Weights of a small GPT-style language model, trained from scratch on English Wikipedia.
Architecture: LayerNorm before each block, no biases in attention or MLP, tied embeddings, capped logits.
MLP neurons of a small language model. Each row is named by its layer, matrix (down: output weights) and neuron, and shows model dimensions 389-452. Each number is 50 + 12 x the weight over its row's rms, rounded and kept within 0 to 99.
A block is one neuron, or neurons of one layer that tend to fire together. After each block is what it responds to, as a language model described it from the Wikipedia text at the highest values.

L3.down975:53 43 51 57 41 53 64 67 66 53 53 41 55 44 44 51 55 41 50 52 30 58 71 68 27 62 51 43 43 44 30 61 54 62 40 62 64 48 61 58 49 51 44 35 37 55 73 36 45 66 53 40 49 40 46 54 35 71 28 63 35 59 46 49
L3.down1307:76 56 53 36 23 39 45 55 51 45 39 19 35 40 55 47 60 50 30 32 41 54 64 35 12 57 50 38 59 66 55 62 56 47 39 44 58 27 44 55 42 33 76 38 57 59 46 46 50 59 55 71 45 74 40 36 41 50 47 47 47 68 48 43
L3.down1345:37 50 51 58 43 57 34 60 56 49 51 15 53 54 47 64 59 49 65 61 69 55 68 34 60 62 52 55 48 55 46 66 44 70 41 56 72 38 46 65 42 43 44 29 54 59 47 46 55 45 50 57 39 46 65 47 42 46 41 73 29 51 59 54
L3.down1572:62 47 48 55 53 55 67 72 53 67 43 44 49 49 48 45 61 39 59 45 38 59 53 51 29 49 50 40 45 24 44 52 51 57 45 55 50 44 41 61 46 50 12 47 38 78 52 41 43 55 52 62 51 58 60 43 43 12 56 60 39 53 63 52
Past-tense verb endings. Past-tense and past-participle verb endings, mostly the final piece of a split word, such as dismiss-ed, migr-ated, util-ized, plus whole forms like made and held.

L7.down148:38 47 36 38 67 55 39 53 54 28 49 64 50 59 66 52 57 46 61 51 45 60 52 59 68 72 32 19 56 56 66 55 63 46 50 54 45 51 55 75 64 54 41 48 57 37 44 52 61 55 68 57 63 62 66 38 59 61 69 41 49 41 67 39
L7.down357:55 47 47 37 60 61 50 53 26 53 64 58 46 43 63 59 32 71 46 39 39 44 41 43 58 51 45 54 74 37 58 54 51 55 32 21 53 51 56 63 32 53 59 38 38 72 49 57 43 54 39 31 52 60 58 39 42 46 50 43 49 60 33 67
L7.down380:36 48 49 71 54 45 43 49 34 58 36 99 49 36 51 32 38 49 42 46 50 54 48 69 40 53 57 59 30 56 51 61 47 48 22 51 69 43 35 55 33 46 51 56 57 48 45 50 56 75 45 61 49 52 44 52 54 62 59 54 31 26 50 47
L7.down412:60 50 46 53 68 41 47 43 53 63 65 33 41 55 43 49 27 54 72 42 55 60 28 43 58 55 48 47 46 26 71 63 39 65 33 40 49 52 46 43 54 49 59 56 44 62 52 53 45 39 46 42 46 43 66 76 53 53 44 43 40 45 50 46
L7.down449:70 47 41 45 60 60 52 56 50 46 31 48 69 41 33 69 40 38 51 62 58 58 45 38 56 60 68 60 51 48 75 60 33 58 41 52 54 38 48 37 69 63 55 49 38 34 55 59 58 48 75 49 60 30 66 48 67 64 52 58 43 32 58 42
L7.down486:47 46 48 71 49 65 47 44 41 60 57 42 56 56 58 47 34 58 50 41 62 52 30 50 50 66 66 32 49 55 57 55 55 54 46 54 49 63 61 54 36 44 50 63 57 57 54 50 51 45 44 46 37 34 38 42 50 50 31 58 48 47 77 33
L7.down553:57 63 38 54 47 50 55 47 49 51 49 16 60 39 54 36 50 56 71 33 76 48 62 34 44 48 53 19 54 39 42 71 70 43 38 47 27 42 60 61 42 48 50 70 44 57 44 36 63 32 51 58 65 57 46 47 61 50 49 46 37 47 68 49
L7.down574:63 46 59 54 56 38 36 45 60 71 68 11 50 55 39 58 47 41 44 64 39 35 43 36 38 54 77 39 53 71 45 31 62 39 48 51 54 76 51 68 26 49 57 33 60 28 57 44 48 63 37 37 72 78 28 56 31 40 51 57 51 13 45 51
L7.down580:49 44 57 43 55 45 56 65 48 47 50 72 46 55 69 26 38 36 47 26 38 60 28 42 71 43 56 28 48 42 40 61 50 64 34 54 55 70 08 53 44 35 53 53 63 51 53 52 56 64 48 62 76 48 46 45 53 58 54 53 49 55 63 68
L7.down604:59 40 50 55 56 51 64 54 64 39 53 57 65 40 75 49 51 16 41 52 28 59 43 66 61 50 57 40 51 56 47 35 66 50 32 42 61 33 65 61 59 37 63 56 65 54 46 51 55 36 31 78 59 69 45 47 44 40 63 56 44 53 63 62
L7.down1288:58 47 51 39 48 43 52 68 40 42 64 51 36 50 63 34 47 55 36 52 54 71 60 40 47 30 23 50 39 51 49 48 68 46 50 44 51 31 39 60 32 58 53 40 59 42 42 43 48 51 63 60 45 32 60 60 58 47 36 65 37 56 61 36
L7.down1395:29 50 32 52 65 35 39 57 54 51 61 57 47 43 73 54 62 46 51 38 33 44 58 46 41 43 37 48 66 55 57 42 45 40 47 47 60 39 61 60 49 46 63 49 37 52 56 66 64 46 52 58 56 56 53 23 89 50 66 43 56 53 68 63
L7.down1550:57 58 55 54 52 47 25 49 53 56 64 54 45 72 41 30 63 61 68 70 72 47 44 68 56 81 45 64 54 52 57 51 41 44 47 54 59 57 32 69 36 68 46 58 19 41 67 37 52 56 55 64 44 53 58 70 50 26 35 41 46 54 47 54
L7.down1755:48 66 30 50 62 25 49 56 43 56 42 65 54 60 50 51 44 48 51 46 61 60 48 30 55 63 64 30 59 34 72 56 39 57 29 40 48 57 47 23 55 31 72 42 47 44 46 53 61 43 54 54 41 48 44 55 64 41 56 44 53 45 43 40
L7.down1859:55 34 57 37 63 58 40 84 46 68 37 47 73 41 68 46 33 41 56 61 48 73 53 49 55 58 59 55 48 40 18 41 31 41 36 51 42 31 30 48 48 54 30 57 65 48 43 51 51 46 56 56 41 52 40 65 41 49 42 65 61 53 37 60
L7.down1998:44 82 44 49 42 40 50 53 53 53 56 52 52 73 53 54 56 56 70 50 44 78 42 26 32 69 59 55 74 38 59 57 66 43 29 64 40 49 38 47 42 52 32 54 36 56 48 46 59 54 31 29 67 53 31 53 26 52 44 69 48 39 37 59
Articles after prepositions. Articles "an" or "the", often fused with a preceding preposition or verb, as in "in an", "of the", "as an", "with an", "after the"; also the word-start "an" of annexed or angle.

L5.down192:48 42 38 54 60 75 59 59 39 70 45 43 60 32 59 62 59 48 44 49 47 65 53 50 41 55 52 48 59 29 56 49 61 59 45 46 43 60 30 53 50 57 54 54 59 63 46 40 60 70 47 55 30 58 58 60 51 62 57 50 53 46 50 42
Article "an" and an- fragments. The token an, either as the article after verbs or prepositions (is an, by an, reached an) or as a word start (an-atomy, an-them); also +/− and digits in sports-table cells.

L7.down192:60 41 55 79 37 53 15 53 45 51 45 39 63 60 66 42 43 49 52 65 42 59 50 57 68 50 72 55 59 57 53 57 51 61 65 39 79 46 61 79 64 51 45 46 55 52 31 45 42 47 36 50 44 46 44 45 55 45 30 51 43 47 49 48
L7.down452:32 56 57 38 46 28 59 44 24 50 34 38 50 53 56 70 48 59 56 38 50 54 55 51 29 69 33 40 42 47 57 67 31 53 63 28 51 54 88 66 57 59 62 49 45 38 60 40 48 45 42 55 43 53 58 59 48 58 30 69 58 36 42 69
L7.down511:49 48 45 56 44 53 61 51 52 67 71 78 78 55 54 46 54 54 28 39 39 53 39 83 53 45 61 63 51 43 60 33 50 68 49 65 51 57 70 40 20 50 47 49 52 38 59 62 41 55 64 74 54 36 58 46 47 77 34 48 50 62 53 44
L7.down635:61 65 68 43 51 51 52 44 64 42 44 49 47 48 73 45 24 48 58 52 48 66 54 30 49 62 58 59 42 55 45 36 61 38 38 53 50 33 24 35 47 43 34 28 56 68 45 51 42 47 33 38 44 61 65 67 54 74 48 63 34 44 43 36
L7.down717:70 69 39 48 41 23 64 35 28 32 58 59 63 48 26 48 52 59 68 71 30 56 51 39 63 63 27 45 67 56 43 65 47 51 56 55 47 49 71 58 46 47 48 50 42 53 49 44 36 59 66 61 33 55 50 54 61 61 38 62 34 60 43 51
L7.down795:48 31 50 40 40 30 53 38 46 35 64 31 46 34 69 53 57 52 55 62 56 35 32 55 56 33 39 65 62 44 60 50 52 42 60 38 43 56 49 39 41 49 51 48 33 61 52 46 57 68 38 65 33 64 68 51 40 58 41 44 71 58 56 55
L7.down1120:58 57 43 54 43 50 37 58 57 54 37 17 56 42 52 65 17 51 68 42 47 61 36 56 51 36 39 59 65 35 55 36 50 50 50 64 55 52 33 55 49 49 46 50 44 42 45 60 59 21 43 71 48 40 50 17 67 44 54 53 40 37 43 50
L7.down1282:48 32 46 37 39 42 59 53 54 34 43 32 34 34 46 50 51 46 56 58 46 64 52 41 32 41 57 35 64 51 56 43 50 43 65 82 64 15 73 59 36 38 45 37 50 36 59 28 79 77 54 48 60 77 48 65 51 63 59 32 43 66 68 45
L7.down1337:45 48 60 34 46 40 45 68 60 44 49 44 42 41 50 38 50 43 60 44 56 55 56 58 52 63 51 64 42 57 43 59 55 56 72 67 39 42 63 51 44 49 33 52 51 61 69 49 30 48 40 82 59 66 59 50 33 54 43 37 56 46 54 73
L7.down1352:47 45 39 46 59 54 38 48 44 53 53 67 49 64 50 55 31 48 34 65 68 50 61 90 47 36 40 57 36 39 60 49 59 59 50 56 55 39 62 50 27 53 43 44 64 51 50 44 51 47 35 61 46 44 44 55 60 50 43 42 57 63 61 48
L7.down1753:47 67 50 43 43 61 38 53 47 35 35 64 54 32 35 50 28 55 40 40 47 61 67 38 48 73 36 58 64 48 57 60 63 74 42 40 38 28 49 23 35 34 48 31 65 30 39 54 23 50 43 60 36 33 54 44 63 67 55 47 64 44 28 60
L7.down1790:79 52 48 52 30 30 59 73 53 45 51 21 46 55 68 62 54 41 46 57 52 48 59 50 29 71 60 60 39 60 53 27 42 46 49 60 28 44 78 62 58 52 54 44 62 52 57 57 49 68 47 71 58 51 65 55 62 34 44 40 34 70 62 50
L7.down1796:45 52 26 15 46 46 56 52 53 48 54 39 73 67 61 41 34 48 69 51 55 56 59 64 37 67 53 43 32 62 57 34 58 49 51 69 44 47 56 56 58 49 59 38 42 65 75 71 40 52 26 81 52 67 51 35 68 61 68 53 63 38 82 63
L7.down1866:63 34 34 45 53 60 33 47 60 36 47 77 27 44 58 49 65 53 63 39 28 57 46 55 53 38 60 36 46 47 52 69 53 58 61 62 46 55 47 53 66 39 34 56 57 52 41 52 56 67 34 70 56 56 40 61 59 51 36 35 41 51 68 33
L7.down1868:73 11 37 30 55 57 54 44 42 45 49 66 66 33 42 40 53 55 43 43 39 77 51 52 40 36 44 36 60 45 57 70 65 64 25 53 53 53 67 54 48 60 22 50 59 38 59 42 46 34 43 65 46 43 48 35 62 53 66 45 58 56 75 63
L7.down2018:36 43 20 49 67 46 68 54 46 45 69 81 73 54 60 69 49 55 67 54 48 31 46 67 67 36 41 36 67 55 65 47 53 59 76 71 37 43 61 22 43 52 43 52 46 28 42 51 66 51 40 66 45 76 27 43 39 78 68 33 51 55 52 53
Predicate word after subject. Verbs, verb particles, and direct objects just after a subject or verb in narrative and route prose, such as spread, turn north, tells him; also final pieces of names (Daphne, Castillo).

L5.down1123:47 45 57 63 43 36 44 43 45 46 62 67 55 67 47 28 42 44 39 69 29 63 42 66 44 50 66 60 46 63 43 70 60 42 53 45 63 55 51 67 64 72 46 58 46 51 46 51 50 50 54 43 47 47 41 58 24 52 61 53 37 63 66 56
Main verb after auxiliaries. Main verbs, participles, or adverbs like only, not, and gradually right after an auxiliary or subject pronoun (would, was, had, they), as in would only, had started, was gradually.